{"num_hidden_layers": 14, "hidden_size": 256, "num_attention_heads": 2, "num_key_value_heads": 2, "head_dim": 128, "intermediate_size": 704, "vocab_size": 6755, "hidden_act": "swiglu", "norm": "rmsnorm", "norm_place": "out", "norm_eps": 1e-06, "positions": "rope", "rope_theta": 10000.0, "rope_fraction": 1.0, "qk_norm": true, "attn_scale": 0.0884, "bias": "none", "tie_word_embeddings": false, "parallel_block": false, "init": "uniform", "init_std_qkv": 0.0266, "init_std_o": 0.00503, "init_std_up": 0.0266, "init_std_down": 0.00304, "optimizer": "muon_variant", "learning_rate": 0.00488, "lr_mult_o": 1.15, "beta1": 0.93, "lr_head": 0.00339, "warmup_steps": 27, "schedule": "wsd", "decay_fraction": 0.31, "decay_shape": "sqrt", "final_lr_fraction": 0.1, "batch_tokens": [16384, 32768], "max_seq_len": 1024, "doc_mask": true, "train_tokens": 388300000, "max_steps": 16472, "dataset": "wikipedia_en"}
MLP neurons of a small language model. Each row is named by its layer, matrix (gate and up: input weights) and neuron, and shows model dimensions 32-127. Each number is 50 + 12 x the weight over its row's rms, rounded and kept within 0 to 99. A neuron's up and down rows have the sign that makes its largest values positive.
Before each neuron's rows, "fires on" lists the tokens most often at its 100 highest values on Wikipedia text that the model never trained on; "fires after" lists the tokens most often just before its 100 highest values on Wikipedia text that the model never trained on. A number after a token or word is its count.

fires on: "18" 23, "Z" 11, "c" 10, "19" 9, "17" 5, " ident" 4
fires after: " " 34, "A" 9, " A" 9, " in" 5, "In" 5
L7.gate154:38 44 71 44 59 41 56 36 35 42 42 56 57 35 34 56 49 54 46 75 63 44 24 42 60 58 33 29 35 49 37 46 55 60 41 55 59 59 63 39 73 47 54 29 70 59 46 38 68 49 55 55 61 52 58 52 45 57 43 46 25 37 41 54 52 39 53 61 39 46 57 48 51 57 59 63 67 32 67 41 57 38 55 43 67 33 52 31 54 29 42 45 72 52 53 44
L7.up154:50 54 59 57 56 45 68 57 51 67 45 36 52 43 55 67 67 55 39 54 33 35 41 61 59 42 48 35 65 35 69 19 48 46 60 38 56 71 82 44 61 58 71 53 40 58 58 48 38 23 68 54 43 29 61 62 63 63 64 48 46 46 70 52 66 72 52 52 42 39 66 66 39 43 54 45 59 42 20 59 29 46 33 38 52 44 66 33 42 67 46 31 52 49 50 53

fires on: "===" 61, "ri" 11
fires after: " |\n\n" 19, ".\n\n" 10, "==\n" 9, "==\n\n" 8, " ==\n\n" 6, "\n\n" 5
L6.gate376:57 61 73 53 38 65 48 58 54 39 71 52 54 44 52 42 48 27 39 44 54 49 72 48 41 62 40 42 66 40 40 50 56 51 50 34 20 37 19 50 56 60 55 40 63 46 37 34 36 44 54 48 48 67 33 58 53 55 57 42 47 65 34 38 52 46 53 43 73 59 64 43 70 46 55 44 45 59 63 42 48 54 55 71 41 53 43 62 49 58 41 52 18 54 76 63
L6.up376:52 50 67 44 43 37 32 54 47 45 47 66 43 55 37 48 49 34 61 59 61 63 51 60 41 59 31 48 49 42 42 39 36 24 50 47 29 47 40 50 47 51 62 51 18 61 60 56 56 43 39 56 52 75 49 41 46 47 62 60 49 48 55 62 77 45 60 53 52 65 43 45 49 64 54 57 55 39 73 40 46 44 57 28 43 67 38 55 68 24 58 45 52 59 40 55

fires on: "B" 61, "b" 21, "-b" 12
fires after: " (" 14, ".\n\n" 12, " \"" 12, "ro" 9, "==" 7, "==\n\n" 4
L9.gate446:55 46 57 27 40 55 49 54 67 56 64 49 50 40 35 50 69 40 34 54 29 42 36 39 48 54 37 54 42 48 51 54 54 46 42 40 56 60 39 49 46 61 60 49 54 64 63 70 35 40 48 70 52 42 47 54 40 48 44 47 44 57 31 41 63 40 43 66 57 47 33 43 59 54 40 50 65 33 39 42 24 59 62 50 27 62 57 54 29 32 44 29 45 38 63 59
L9.up446:56 68 47 36 43 44 22 61 51 51 73 60 55 66 54 31 76 42 51 42 41 52 67 48 29 54 36 46 48 57 58 69 46 35 81 60 51 58 57 45 63 55 63 53 65 51 47 41 35 49 68 42 42 40 46 52 29 63 78 54 43 81 46 34 35 63 43 49 43 59 63 43 72 57 29 37 66 61 62 44 72 65 53 41 44 40 71 35 40 68 64 43 52 27 64 48

fires on: "12" 18, " November" 12, "4" 12, "11" 11, " February" 9, "10" 7
fires after: "20" 20, "18" 13, "19" 10, "26" 5, "25" 4
L2.gate648:43 58 47 39 47 28 55 43 53 53 42 56 54 38 58 50 65 59 64 57 67 46 46 40 62 44 54 52 57 73 63 41 50 53 54 51 38 49 51 61 51 52 34 51 62 27 45 48 52 63 64 38 52 27 47 53 50 46 32 68 40 39 47 62 44 41 69 46 60 49 64 19 25 49 42 32 47 60 45 55 36 44 50 52 58 57 56 51 51 48 63 65 54 46 62 47
L2.up648:56 78 65 56 45 66 54 56 61 38 58 44 51 54 51 46 64 50 63 57 31 59 57 45 73 54 56 43 70 62 53 67 44 59 50 53 15 63 39 69 37 49 36 50 62 40 57 77 59 45 61 40 59 44 49 74 51 39 58 72 19 52 46 47 46 44 51 46 80 43 61 54 45 70 67 31 43 45 47 35 55 30 55 43 55 45 39 39 57 53 44 43 44 58 60 32

fires on: "-" 100
fires after: "\n" 81, ")\n" 13
L3.gate176:49 45 38 45 52 37 39 77 46 70 29 74 41 37 47 49 27 68 51 68 41 45 52 55 49 46 37 55 60 34 79 62 42 61 40 68 46 49 48 61 74 51 60 28 80 48 66 56 35 49 67 33 35 48 58 48 52 38 49 65 58 46 51 53 44 50 38 53 49 32 50 45 47 59 59 63 39 44 36 49 43 56 41 37 52 56 43 50 58 21 53 38 57 60 57 43
L3.up176:68 58 31 27 48 54 60 37 48 46 40 52 46 64 51 60 65 50 63 53 42 46 20 55 53 28 66 67 36 57 58 41 59 54 52 44 64 70 53 37 56 51 64 43 23 69 44 55 51 49 74 50 48 66 24 28 61 27 56 57 37 49 50 34 37 50 54 32 62 52 57 56 29 47 50 46 59 35 52 57 57 27 39 50 60 58 38 37 43 37 37 56 29 48 68 58

fires on: " T" 26, " N" 15, " P" 14, " M" 10, " p" 7, " c" 6
fires after: " |" 26, "," 17, " of" 7, "-" 7, "." 5, " in" 4
L8.gate434:55 56 66 46 43 57 46 49 49 51 52 28 38 61 35 64 39 50 66 63 54 50 48 50 54 71 32 52 38 60 54 24 41 42 57 42 49 52 51 57 73 37 55 47 61 43 56 63 68 64 59 41 66 35 47 30 54 58 63 81 47 28 93 63 45 62 54 55 58 29 53 69 54 37 46 49 71 46 34 47 42 51 60 65 52 45 74 35 37 31 50 45 42 57 64 61
L8.up434:60 30 32 72 35 46 62 50 49 49 44 43 52 54 57 50 51 51 63 43 42 59 51 43 72 61 55 41 54 43 42 43 45 48 38 52 56 37 60 51 33 52 82 70 56 43 58 47 50 35 64 53 59 70 48 36 40 49 38 38 43 48 42 47 34 67 54 28 33 50 58 70 62 41 59 55 37 66 67 49 21 45 49 60 42 49 72 56 49 60 60 49 53 62 67 46

fires on: " " 91
fires after: " January" 12, " June" 10, " May" 10, " November" 9, " March" 9, " April" 6
L7.gate507:60 54 55 59 64 39 47 60 44 48 30 51 62 33 54 38 41 58 32 61 60 47 52 49 67 54 56 48 33 52 61 27 48 39 65 51 48 58 54 51 56 51 19 40 58 31 34 51 41 49 36 59 56 28 58 56 74 53 47 42 50 49 35 42 55 57 67 57 30 41 36 28 38 47 32 74 28 59 72 76 62 34 41 36 54 59 39 54 34 45 50 39 50 52 49 61
L7.up507:52 62 30 48 67 45 43 67 36 65 57 47 38 61 58 44 64 54 48 72 44 59 17 21 53 60 37 51 57 34 63 61 56 75 40 34 59 52 51 56 47 42 59 59 38 46 52 41 38 36 33 64 53 27 37 60 72 43 53 60 70 71 70 32 40 56 48 41 53 39 42 43 50 72 51 62 49 52 26 48 50 82 73 48 49 42 34 55 39 66 31 67 45 29 37 53

fires on: "18" 16, "16" 8, "17" 7, "26" 7, "03" 7, "23" 7
fires after: "20" 75, "19" 9
L6.gate157:49 62 57 44 41 69 39 53 54 47 55 57 78 54 46 54 59 40 56 37 67 50 53 41 53 60 51 40 43 49 49 58 71 63 44 46 67 48 37 60 48 60 43 43 18 36 74 50 35 57 48 34 41 46 57 61 53 48 48 56 61 48 74 50 49 66 36 23 46 51 44 52 28 42 63 47 56 24 48 50 64 43 54 43 37 55 40 44 60 52 31 43 60 36 38 24
L6.up157:40 59 51 60 60 42 62 53 67 52 40 43 72 36 64 54 58 34 28 49 41 78 68 60 60 46 57 55 37 34 53 39 55 62 52 49 47 71 49 67 37 48 32 52 61 48 31 56 46 57 57 61 52 46 54 54 59 46 70 60 42 15 51 49 57 29 63 49 48 70 49 57 55 66 48 37 48 66 58 47 39 61 47 33 52 49 57 50 38 37 46 45 27 56 43 50

fires on: " " 81, " his" 6
fires after: " September" 12, " February" 11, " November" 10, " August" 9, " on" 8, " January" 8
L7.gate52:62 48 56 51 77 55 35 53 49 47 51 44 59 12 51 76 41 39 49 65 42 67 42 41 68 47 59 54 41 40 49 42 71 46 48 35 57 41 36 58 41 42 25 49 44 47 46 59 35 57 38 72 22 20 55 67 38 52 75 57 67 53 48 46 40 58 39 67 59 62 54 37 58 63 47 72 54 47 58 58 41 37 58 58 48 47 39 33 56 57 41 66 50 37 69 54
L7.up52:30 45 34 51 54 57 35 44 27 45 72 47 62 50 52 46 51 32 46 59 64 49 69 41 20 63 31 66 60 53 63 69 34 52 37 41 51 36 33 50 51 59 75 45 46 59 54 49 52 49 43 53 75 57 61 43 38 45 46 72 62 55 12 38 50 49 49 56 48 57 55 51 67 47 41 64 49 52 79 50 57 43 58 40 58 45 64 53 47 68 44 48 44 61 59 49

fires on: "." 65, " +" 5
fires after: " c" 22, " C" 14, " A" 7, " J" 6, ":" 5, " R" 4
L6.gate598:52 51 54 60 72 47 48 57 28 51 39 35 32 50 50 41 51 49 56 52 49 42 62 47 53 40 57 65 37 69 41 45 48 57 60 56 60 64 46 46 60 53 69 37 60 49 49 30 50 54 54 48 64 53 57 36 57 49 77 27 50 73 52 55 60 49 50 42 49 64 27 55 79 39 15 53 49 49 57 39 24 41 50 64 59 12 46 36 55 58 28 27 47 65 71 18
L6.up598:36 82 42 49 50 53 34 69 50 61 41 29 22 55 57 30 39 70 55 35 54 35 56 61 56 61 45 42 44 45 43 39 46 35 66 71 40 45 54 57 68 46 68 39 37 54 45 72 37 27 55 74 37 26 47 56 45 27 31 46 46 45 44 51 37 46 41 57 45 49 64 58 70 51 61 42 53 61 51 37 30 47 35 52 65 31 40 32 28 56 23 31 53 42 54 62

fires on: " " 99
fires after: "," 15, "-" 11, "|" 11, " in" 11, " to" 6, " March" 5
L11.gate34:53 62 66 51 61 62 60 42 27 45 40 39 51 78 66 09 34 48 78 70 42 61 42 55 35 58 64 62 26 50 60 35 51 75 60 38 51 46 54 42 55 50 56 52 44 52 47 36 65 60 40 51 41 43 51 50 37 38 28 26 63 47 37 53 58 58 63 23 67 83 54 62 36 51 54 37 52 52 67 47 32 38 35 49 33 59 24 52 44 28 41 46 23 38 51 47
L11.up34:45 49 62 61 69 18 61 68 50 53 80 58 36 68 54 70 53 65 51 43 76 51 53 51 34 58 58 58 58 24 34 69 59 52 45 39 46 71 65 46 51 68 59 57 47 34 58 69 62 57 54 63 40 35 50 32 25 60 66 28 61 58 72 63 37 42 43 47 66 43 65 48 64 50 49 64 49 54 52 32 58 45 64 52 39 34 58 48 38 52 59 85 35 49 44 59

fires on: "R" 22, " W" 8, "Wh" 6, "V" 6, " V" 6, "W" 5
fires after: " \"" 19, " the" 15, " (" 8, "==" 4, " The" 4
L11.gate333:48 49 51 43 44 67 40 57 53 50 59 63 38 59 55 42 54 52 43 40 40 37 44 49 80 37 42 40 61 41 70 53 60 65 29 44 62 29 34 47 57 45 57 53 39 34 31 32 35 37 58 21 64 71 60 33 59 63 41 63 31 62 68 25 54 56 56 48 41 37 64 45 42 34 36 45 60 72 59 50 40 55 55 40 43 53 51 50 42 47 56 48 47 59 43 72
L11.up333:51 48 49 41 51 57 55 45 53 37 45 88 50 74 79 61 62 43 36 76 28 49 50 39 46 59 63 46 61 57 43 48 54 71 27 38 57 55 49 51 35 43 55 55 70 57 44 29 50 57 41 63 64 53 29 55 37 51 39 62 35 66 77 39 73 66 45 52 60 38 32 54 50 69 44 42 48 62 51 52 63 43 51 44 51 43 44 51 65 49 45 51 52 51 53 42

fires on: " sub" 20, "ris" 15, "all" 11, "ut" 5
fires after: " F" 23, " S" 10, " Sm" 10, " |" 8, " s" 7, " a" 4
L9.gate381:16 54 61 56 56 42 60 44 58 48 39 34 63 55 62 61 60 61 57 62 49 44 52 59 55 54 18 48 62 51 40 67 59 72 46 57 60 42 43 47 50 52 58 54 47 67 57 51 58 32 34 67 49 51 48 59 57 54 31 46 28 39 61 69 45 33 41 60 56 62 64 70 59 54 46 54 40 59 36 63 56 55 47 72 48 57 35 43 52 65 52 52 36 52 51 47
L9.up381:37 43 25 51 56 49 49 77 70 51 51 28 54 62 68 34 51 36 77 60 38 39 48 56 50 59 52 52 42 71 36 46 38 49 58 44 45 36 48 52 59 51 39 44 57 51 47 38 57 39 33 56 51 46 65 64 83 49 55 43 42 54 67 63 40 48 31 50 65 40 51 45 64 35 44 16 52 47 62 69 52 44 36 65 64 51 59 77 63 37 37 61 37 39 56 42

fires on: "|---|---|---|---|---|\n" 18, "|---|---|---|---|\n" 11, "|---|---|---|---|---|---|\n" 9, " ==\n" 9, "|---|---|---|\n" 8
fires after: " |\n" 45, "|---|---|---|---" 6
L6.gate97:39 36 36 29 35 58 44 66 46 36 56 23 40 36 55 68 36 43 54 39 47 50 42 43 55 57 31 39 44 31 39 42 60 44 49 49 57 48 74 40 25 58 57 71 40 43 51 50 34 60 55 57 57 51 50 48 37 59 36 30 37 58 53 61 53 39 48 56 33 74 57 45 42 36 64 53 49 52 40 42 36 48 44 48 63 57 61 71 45 52 61 59 41 54 35 63
L6.up97:39 70 14 43 52 46 50 58 59 48 55 36 60 44 49 60 59 70 45 42 46 71 66 58 49 66 67 47 61 53 48 37 46 64 55 37 45 41 57 50 36 39 60 66 70 44 43 45 45 63 17 56 48 46 43 24 63 55 34 60 36 62 43 58 39 32 56 61 51 42 57 61 51 35 49 43 47 54 42 43 57 48 58 55 52 47 42 65 71 44 49 36 62 66 37 51

fires on: " \"" 49, " of" 6, " States" 5
fires after: " the" 21, " |" 16, "." 16, "-" 16, " United" 5
L7.gate85:49 54 43 69 42 45 65 42 44 57 50 50 45 44 44 41 44 31 23 33 52 66 50 42 24 50 58 49 30 54 59 52 48 50 61 39 36 57 45 58 66 28 27 55 67 44 77 90 53 48 51 52 46 39 75 55 46 61 32 37 43 38 49 78 84 25 61 58 62 54 36 42 51 67 58 32 24 43 44 71 39 50 56 63 54 25 64 48 50 64 49 54 31 77 45 47
L7.up85:54 39 74 52 53 43 61 60 36 68 54 42 36 38 29 48 25 46 37 34 49 47 69 46 49 56 41 36 31 29 52 53 39 38 41 46 52 43 49 44 66 42 42 50 44 54 39 55 39 46 56 58 47 51 59 55 37 28 54 46 53 39 67 50 58 38 42 45 41 39 30 73 50 58 35 44 42 35 75 41 30 54 55 80 48 57 68 51 54 56 42 48 28 28 42 53

fires on: " B" 15, "b" 12, "B" 11, "S" 9, "T" 8
fires after: " (" 15, " \"" 13, ".\n\n" 10, "." 8, " |\n" 7, " The" 5
L8.gate141:34 63 86 43 37 67 53 70 64 69 51 43 47 39 42 54 57 56 56 26 48 51 66 49 53 44 59 27 26 38 56 67 37 50 66 42 73 73 21 66 62 63 69 45 66 46 58 42 52 47 72 70 62 35 57 64 50 47 27 51 47 55 49 28 46 49 52 46 66 58 60 56 53 50 36 33 57 55 41 50 38 66 41 38 58 47 38 36 48 46 45 39 30 41 68 67
L8.up141:70 43 54 25 44 60 55 80 39 46 60 37 52 68 33 43 48 35 36 35 41 63 69 48 36 79 56 66 46 45 53 56 61 51 55 48 40 58 29 43 50 40 31 49 29 66 36 45 57 53 54 39 59 55 55 57 44 67 49 66 42 44 60 63 38 57 69 31 47 49 67 59 64 48 51 39 42 56 32 55 32 23 36 52 31 83 39 55 33 53 51 41 41 47 56 45

fires on: "==" 50, " a" 21, " pe" 5, " its" 5
fires after: ".\n\n" 43, " is" 13, " for" 5, ")\n\n" 4, " was" 4, "\n\n" 4
L6.gate292:52 49 49 69 52 59 58 54 45 61 75 51 22 64 57 38 43 42 57 74 53 60 41 45 56 42 71 40 51 45 40 55 49 34 39 46 46 40 09 31 68 46 50 48 63 62 36 52 52 64 57 37 59 54 47 40 43 31 45 36 43 47 45 56 57 34 51 37 75 50 58 71 60 48 63 33 38 40 32 61 37 33 54 43 44 43 56 59 62 47 58 42 40 48 57 48
L6.up292:39 29 41 41 35 36 58 49 51 41 38 49 53 26 59 55 58 47 65 52 61 33 46 53 41 55 59 58 50 55 59 60 45 44 52 32 46 43 62 36 56 75 46 62 42 41 40 51 61 49 63 34 63 57 43 22 61 61 62 40 60 43 60 48 65 51 71 75 54 50 63 39 50 54 58 57 31 64 46 42 40 46 39 43 56 44 51 37 36 53 39 37 55 41 44 54

fires on: " On" 22, "On" 13, " UTC" 9, " Country" 5, " zone" 4, "|" 4
fires after: "." 23, " |\n\n" 10, "-" 9, ".\n\n" 9, "|" 5, "):" 5
L7.gate260:70 26 48 38 38 75 56 26 57 41 52 41 48 48 55 38 36 59 46 50 47 55 43 54 71 42 28 23 55 38 46 49 50 61 67 36 44 51 53 57 45 62 52 40 40 47 56 45 35 61 40 48 41 39 55 53 51 55 60 34 38 59 66 51 42 59 24 37 52 48 49 32 55 64 54 36 38 60 57 55 56 42 53 48 51 64 56 71 26 54 43 41 64 48 44 15
L7.up260:61 52 56 49 56 79 44 53 51 44 70 29 57 54 54 37 52 38 49 67 49 60 56 53 51 67 47 52 32 54 52 58 46 47 58 42 62 56 61 65 64 55 53 40 46 40 48 23 57 50 42 61 47 52 45 49 43 49 42 29 49 65 66 53 67 30 56 64 59 34 39 61 38 32 73 30 21 50 50 41 64 23 51 36 55 46 61 55 22 55 58 54 52 62 42 17

fires on: " the" 37, " and" 13, " \"" 8, " main" 7, "'s" 4, " a" 4
fires after: " was" 22, " the" 16, " as" 9, " a" 8, " is" 7, " also" 4
L7.gate195:50 31 47 36 59 48 36 42 50 58 55 49 47 29 60 51 47 43 64 71 63 51 46 47 85 57 70 58 38 49 47 58 68 42 54 33 53 38 34 28 46 51 58 57 40 52 43 66 29 56 40 52 55 48 67 40 56 45 50 42 61 54 52 75 47 62 56 52 57 62 46 62 44 62 52 55 40 53 32 40 49 24 68 42 55 40 54 71 46 53 48 63 75 46 53 34
L7.up195:29 41 64 55 37 60 54 79 37 41 47 32 51 58 41 47 40 67 15 73 39 47 29 67 58 31 52 65 56 38 56 70 55 49 39 53 44 51 35 56 30 71 47 66 43 63 68 55 42 52 40 53 47 39 18 54 50 59 47 49 46 58 41 55 52 45 58 43 58 55 82 69 53 60 49 65 39 35 73 63 37 62 46 59 68 60 51 53 62 26 52 56 57 45 74 57

fires on: "|---|---|---|---|---|\n" 18, "|" 18, "|---|---|---|---|\n" 10, "|---|---|---|---|---|---|\n" 9
fires after: " |\n" 43, "|---|---|---|---|---|\n" 7, "|---|---|---|---" 6
L7.gate534:29 40 44 37 50 36 49 55 57 65 65 31 54 48 47 40 36 38 42 53 61 46 49 42 43 40 51 40 58 29 62 43 34 67 47 59 40 50 58 68 27 57 50 58 41 52 59 50 53 69 47 49 39 53 60 52 30 60 48 48 62 54 58 30 58 46 49 58 44 67 57 59 51 38 55 41 43 53 52 45 44 41 32 70 26 58 43 73 45 49 68 71 61 44 55 31
L7.up534:57 47 47 46 14 43 52 64 40 56 35 48 59 49 38 56 51 51 52 48 64 61 19 57 62 40 53 50 53 32 57 54 69 33 55 38 57 23 78 41 54 54 38 47 73 33 44 38 65 26 36 49 42 66 23 56 53 45 48 44 48 38 66 40 79 53 62 24 62 64 55 45 46 50 41 33 29 53 58 71 33 44 54 56 61 65 52 72 39 49 38 52 49 39 41 54

fires on: "19" 79, " Al" 10
fires after: " " 53, " (" 20, " against" 5, " |" 4
L11.gate189:49 53 58 36 45 31 34 36 54 62 64 58 59 41 52 53 56 57 52 48 39 40 54 54 45 43 45 41 66 39 63 58 45 55 51 51 76 40 41 49 56 36 49 42 52 61 42 61 43 51 45 56 46 38 42 47 61 65 48 41 53 76 68 38 69 49 68 45 55 61 57 44 54 50 41 64 53 35 56 41 60 60 56 44 57 64 39 77 63 67 49 63 46 60 65 35
L11.up189:52 35 57 38 72 44 47 46 44 39 49 54 50 54 43 47 47 56 45 65 39 62 41 55 52 30 65 48 47 60 41 37 41 39 40 64 42 65 66 32 47 27 72 25 60 60 58 50 54 29 36 74 40 31 52 58 53 48 68 44 41 71 51 51 53 57 70 52 48 34 35 75 22 49 41 42 66 52 69 51 48 55 56 48 33 62 52 33 57 40 42 23 54 49 42 40

fires on: " the" 33, " |" 31
fires after: " " 30, " of" 20, " the" 5, " in" 4
L9.gate617:35 54 50 47 66 48 52 36 36 42 42 53 69 46 39 33 47 33 38 43 49 42 46 35 54 68 58 30 39 55 55 38 63 44 51 50 34 52 34 46 60 47 47 51 50 33 72 53 45 58 56 55 51 42 34 42 35 49 46 44 48 71 46 23 70 65 48 43 46 31 49 52 48 50 67 60 45 47 61 41 62 54 49 67 48 27 51 47 76 44 78 60 60 54 60 57
L9.up617:57 35 50 53 79 54 50 55 52 40 41 64 63 67 39 59 40 58 42 49 55 47 45 69 64 51 61 31 53 83 41 33 39 40 48 51 38 53 19 57 38 64 47 64 44 59 59 70 60 64 60 50 49 12 62 45 46 43 40 46 61 76 46 45 61 64 59 61 29 58 52 50 45 39 61 57 62 72 48 61 51 30 60 77 63 52 46 56 80 41 25 52 36 50 45 51

fires on: "|" 73, " |\n" 24
fires after: "\n" 20, " |\n\n" 13, " |\n" 13, "0" 10, ".\n\n" 7
L6.gate9:59 38 31 31 54 44 48 46 40 37 31 47 48 47 44 46 54 57 43 57 50 69 40 57 42 31 39 50 39 58 58 14 70 55 45 72 46 45 49 51 53 44 60 57 34 54 40 12 49 58 18 42 45 47 50 53 67 56 44 41 59 41 51 64 52 41 48 43 65 44 47 65 63 30 51 37 23 59 45 45 37 32 67 59 42 55 40 54 60 47 62 54 65 31 36 40
L6.up9:34 39 59 24 42 82 54 39 60 47 51 49 47 63 44 40 64 48 44 32 36 64 63 41 55 33 49 56 50 50 35 39 51 55 46 44 33 48 54 40 45 49 39 52 40 60 62 36 59 38 48 58 39 52 38 38 37 19 35 31 44 68 69 47 50 35 58 68 48 46 50 24 58 35 47 31 53 47 59 50 39 58 57 46 53 73 52 55 46 68 40 67 54 50 43 63

fires on: "==" 72, " Sep" 5, " s" 4, "===" 4
fires after: ".\n\n" 66, "|" 5, ").\n\n" 4
L9.gate420:63 52 45 42 26 65 27 56 51 66 52 66 49 65 55 56 50 27 54 45 45 75 44 26 54 50 64 33 61 55 57 55 51 58 57 78 52 35 36 41 51 82 48 60 49 27 43 45 52 42 79 29 58 36 53 26 52 65 38 32 46 49 52 41 37 53 77 51 74 52 60 29 36 62 42 49 62 31 27 36 49 53 52 43 74 47 56 46 49 45 58 57 47 62 57 73
L9.up420:46 42 71 52 49 63 37 51 44 48 49 52 40 57 44 58 54 62 55 61 44 51 56 76 20 58 66 77 25 58 53 70 67 31 42 47 28 79 63 49 29 65 65 55 47 66 55 50 54 31 55 38 63 76 63 47 63 30 33 39 54 26 43 54 21 44 49 20 70 52 60 45 47 43 27 45 57 45 53 58 60 63 55 64 59 49 53 66 51 59 50 45 47 54 42 58

fires on: "==" 58, " St" 9
fires after: ".\n\n" 56, " of" 11, " at" 9, " the" 4
L6.gate362:34 27 54 50 52 46 43 37 45 55 43 61 51 50 62 44 35 84 38 34 46 44 71 39 31 41 40 63 36 41 46 68 53 45 33 68 65 65 54 44 57 57 66 34 71 56 47 41 63 59 65 48 54 51 49 53 50 39 36 72 58 17 37 65 52 80 54 60 68 69 38 65 58 40 12 58 65 62 47 47 45 60 43 69 54 65 40 43 56 59 49 72 46 57 42 59
L6.up362:51 48 47 67 37 48 26 59 52 52 48 59 45 53 72 50 48 39 41 49 48 35 42 32 52 51 56 49 42 73 47 53 34 39 33 63 53 31 72 70 38 70 66 67 58 49 58 56 63 46 41 34 47 57 54 69 58 37 33 41 62 23 38 54 50 64 36 54 63 60 55 46 52 33 52 57 44 44 55 59 59 41 41 77 45 67 55 56 52 51 40 36 55 37 42 49

fires on: " re" 28, " L" 9, "ing" 6, " recording" 4, " Car" 4
fires after: " the" 33, "The" 6, "'s" 5, " a" 5, " found" 4, " The" 4
L6.gate386:49 46 49 58 64 52 47 56 49 57 41 48 66 44 52 45 31 45 37 57 36 46 68 20 45 58 61 45 50 55 33 48 67 42 51 45 46 57 51 34 50 54 35 40 59 69 40 19 35 41 33 73 51 51 53 63 35 73 60 46 63 67 36 46 33 36 54 51 60 33 61 52 51 39 46 70 51 38 54 51 59 86 61 29 65 41 20 43 56 65 46 70 57 49 61 50
L6.up386:54 46 56 53 49 71 70 41 57 45 46 42 50 56 40 45 54 52 41 67 36 57 33 69 40 29 77 38 31 59 78 48 50 68 62 54 49 54 36 50 80 39 70 55 60 54 41 33 44 66 51 47 41 55 44 49 44 29 60 45 41 29 48 56 42 38 76 47 52 65 51 49 56 63 38 44 56 59 56 65 35 59 69 34 38 76 59 47 39 55 38 59 56 17 47 42

fires on: "36" 16, "27" 11, "31" 9, "49" 8, "65" 6
fires after: " " 96
L2.gate596:47 26 38 67 32 52 53 76 53 35 79 28 51 44 40 70 48 27 49 64 43 39 57 53 21 46 42 64 43 32 57 60 61 56 46 56 40 47 31 54 54 45 45 39 42 55 60 39 28 52 53 51 61 29 44 61 54 55 41 40 61 67 33 49 61 53 48 38 50 43 52 94 63 55 55 80 62 50 51 59 47 39 60 52 41 43 56 39 63 60 61 62 46 43 53 62
L2.up596:43 35 65 49 41 38 46 59 62 49 60 50 61 32 32 59 53 53 57 48 41 34 58 33 31 51 42 52 33 28 53 44 74 56 53 55 59 45 39 52 49 60 44 48 42 68 62 44 40 49 45 55 58 56 44 47 44 48 43 60 61 55 51 47 50 39 39 39 45 47 30 65 60 48 44 74 61 43 50 46 51 34 65 41 54 35 40 31 44 49 34 45 66 40 41 63

fires on: "==" 90, "===" 10
fires after: ".\n\n" 89, ".\"\n\n" 5, ").\n\n" 4
L7.gate490:39 41 51 59 35 41 50 39 37 40 31 43 60 31 61 65 43 50 30 34 42 27 33 65 39 46 52 58 36 55 82 57 46 44 43 64 32 46 20 49 44 60 48 62 42 47 54 65 32 44 36 70 35 46 34 62 37 48 44 67 53 46 42 48 35 40 56 70 65 41 55 63 54 65 70 36 46 61 53 45 54 38 54 41 55 66 49 51 64 41 65 38 24 50 56 28
L7.up490:66 50 44 64 22 43 54 50 49 26 52 53 50 39 42 64 36 46 32 76 45 41 18 42 31 35 50 30 57 42 41 45 45 70 15 47 24 29 50 33 43 57 42 45 62 46 41 52 47 63 47 60 44 48 32 55 53 45 44 66 42 44 60 49 51 59 44 55 42 51 38 25 35 68 58 36 44 64 47 38 58 56 46 57 37 24 53 46 36 45 45 28 49 49 49 41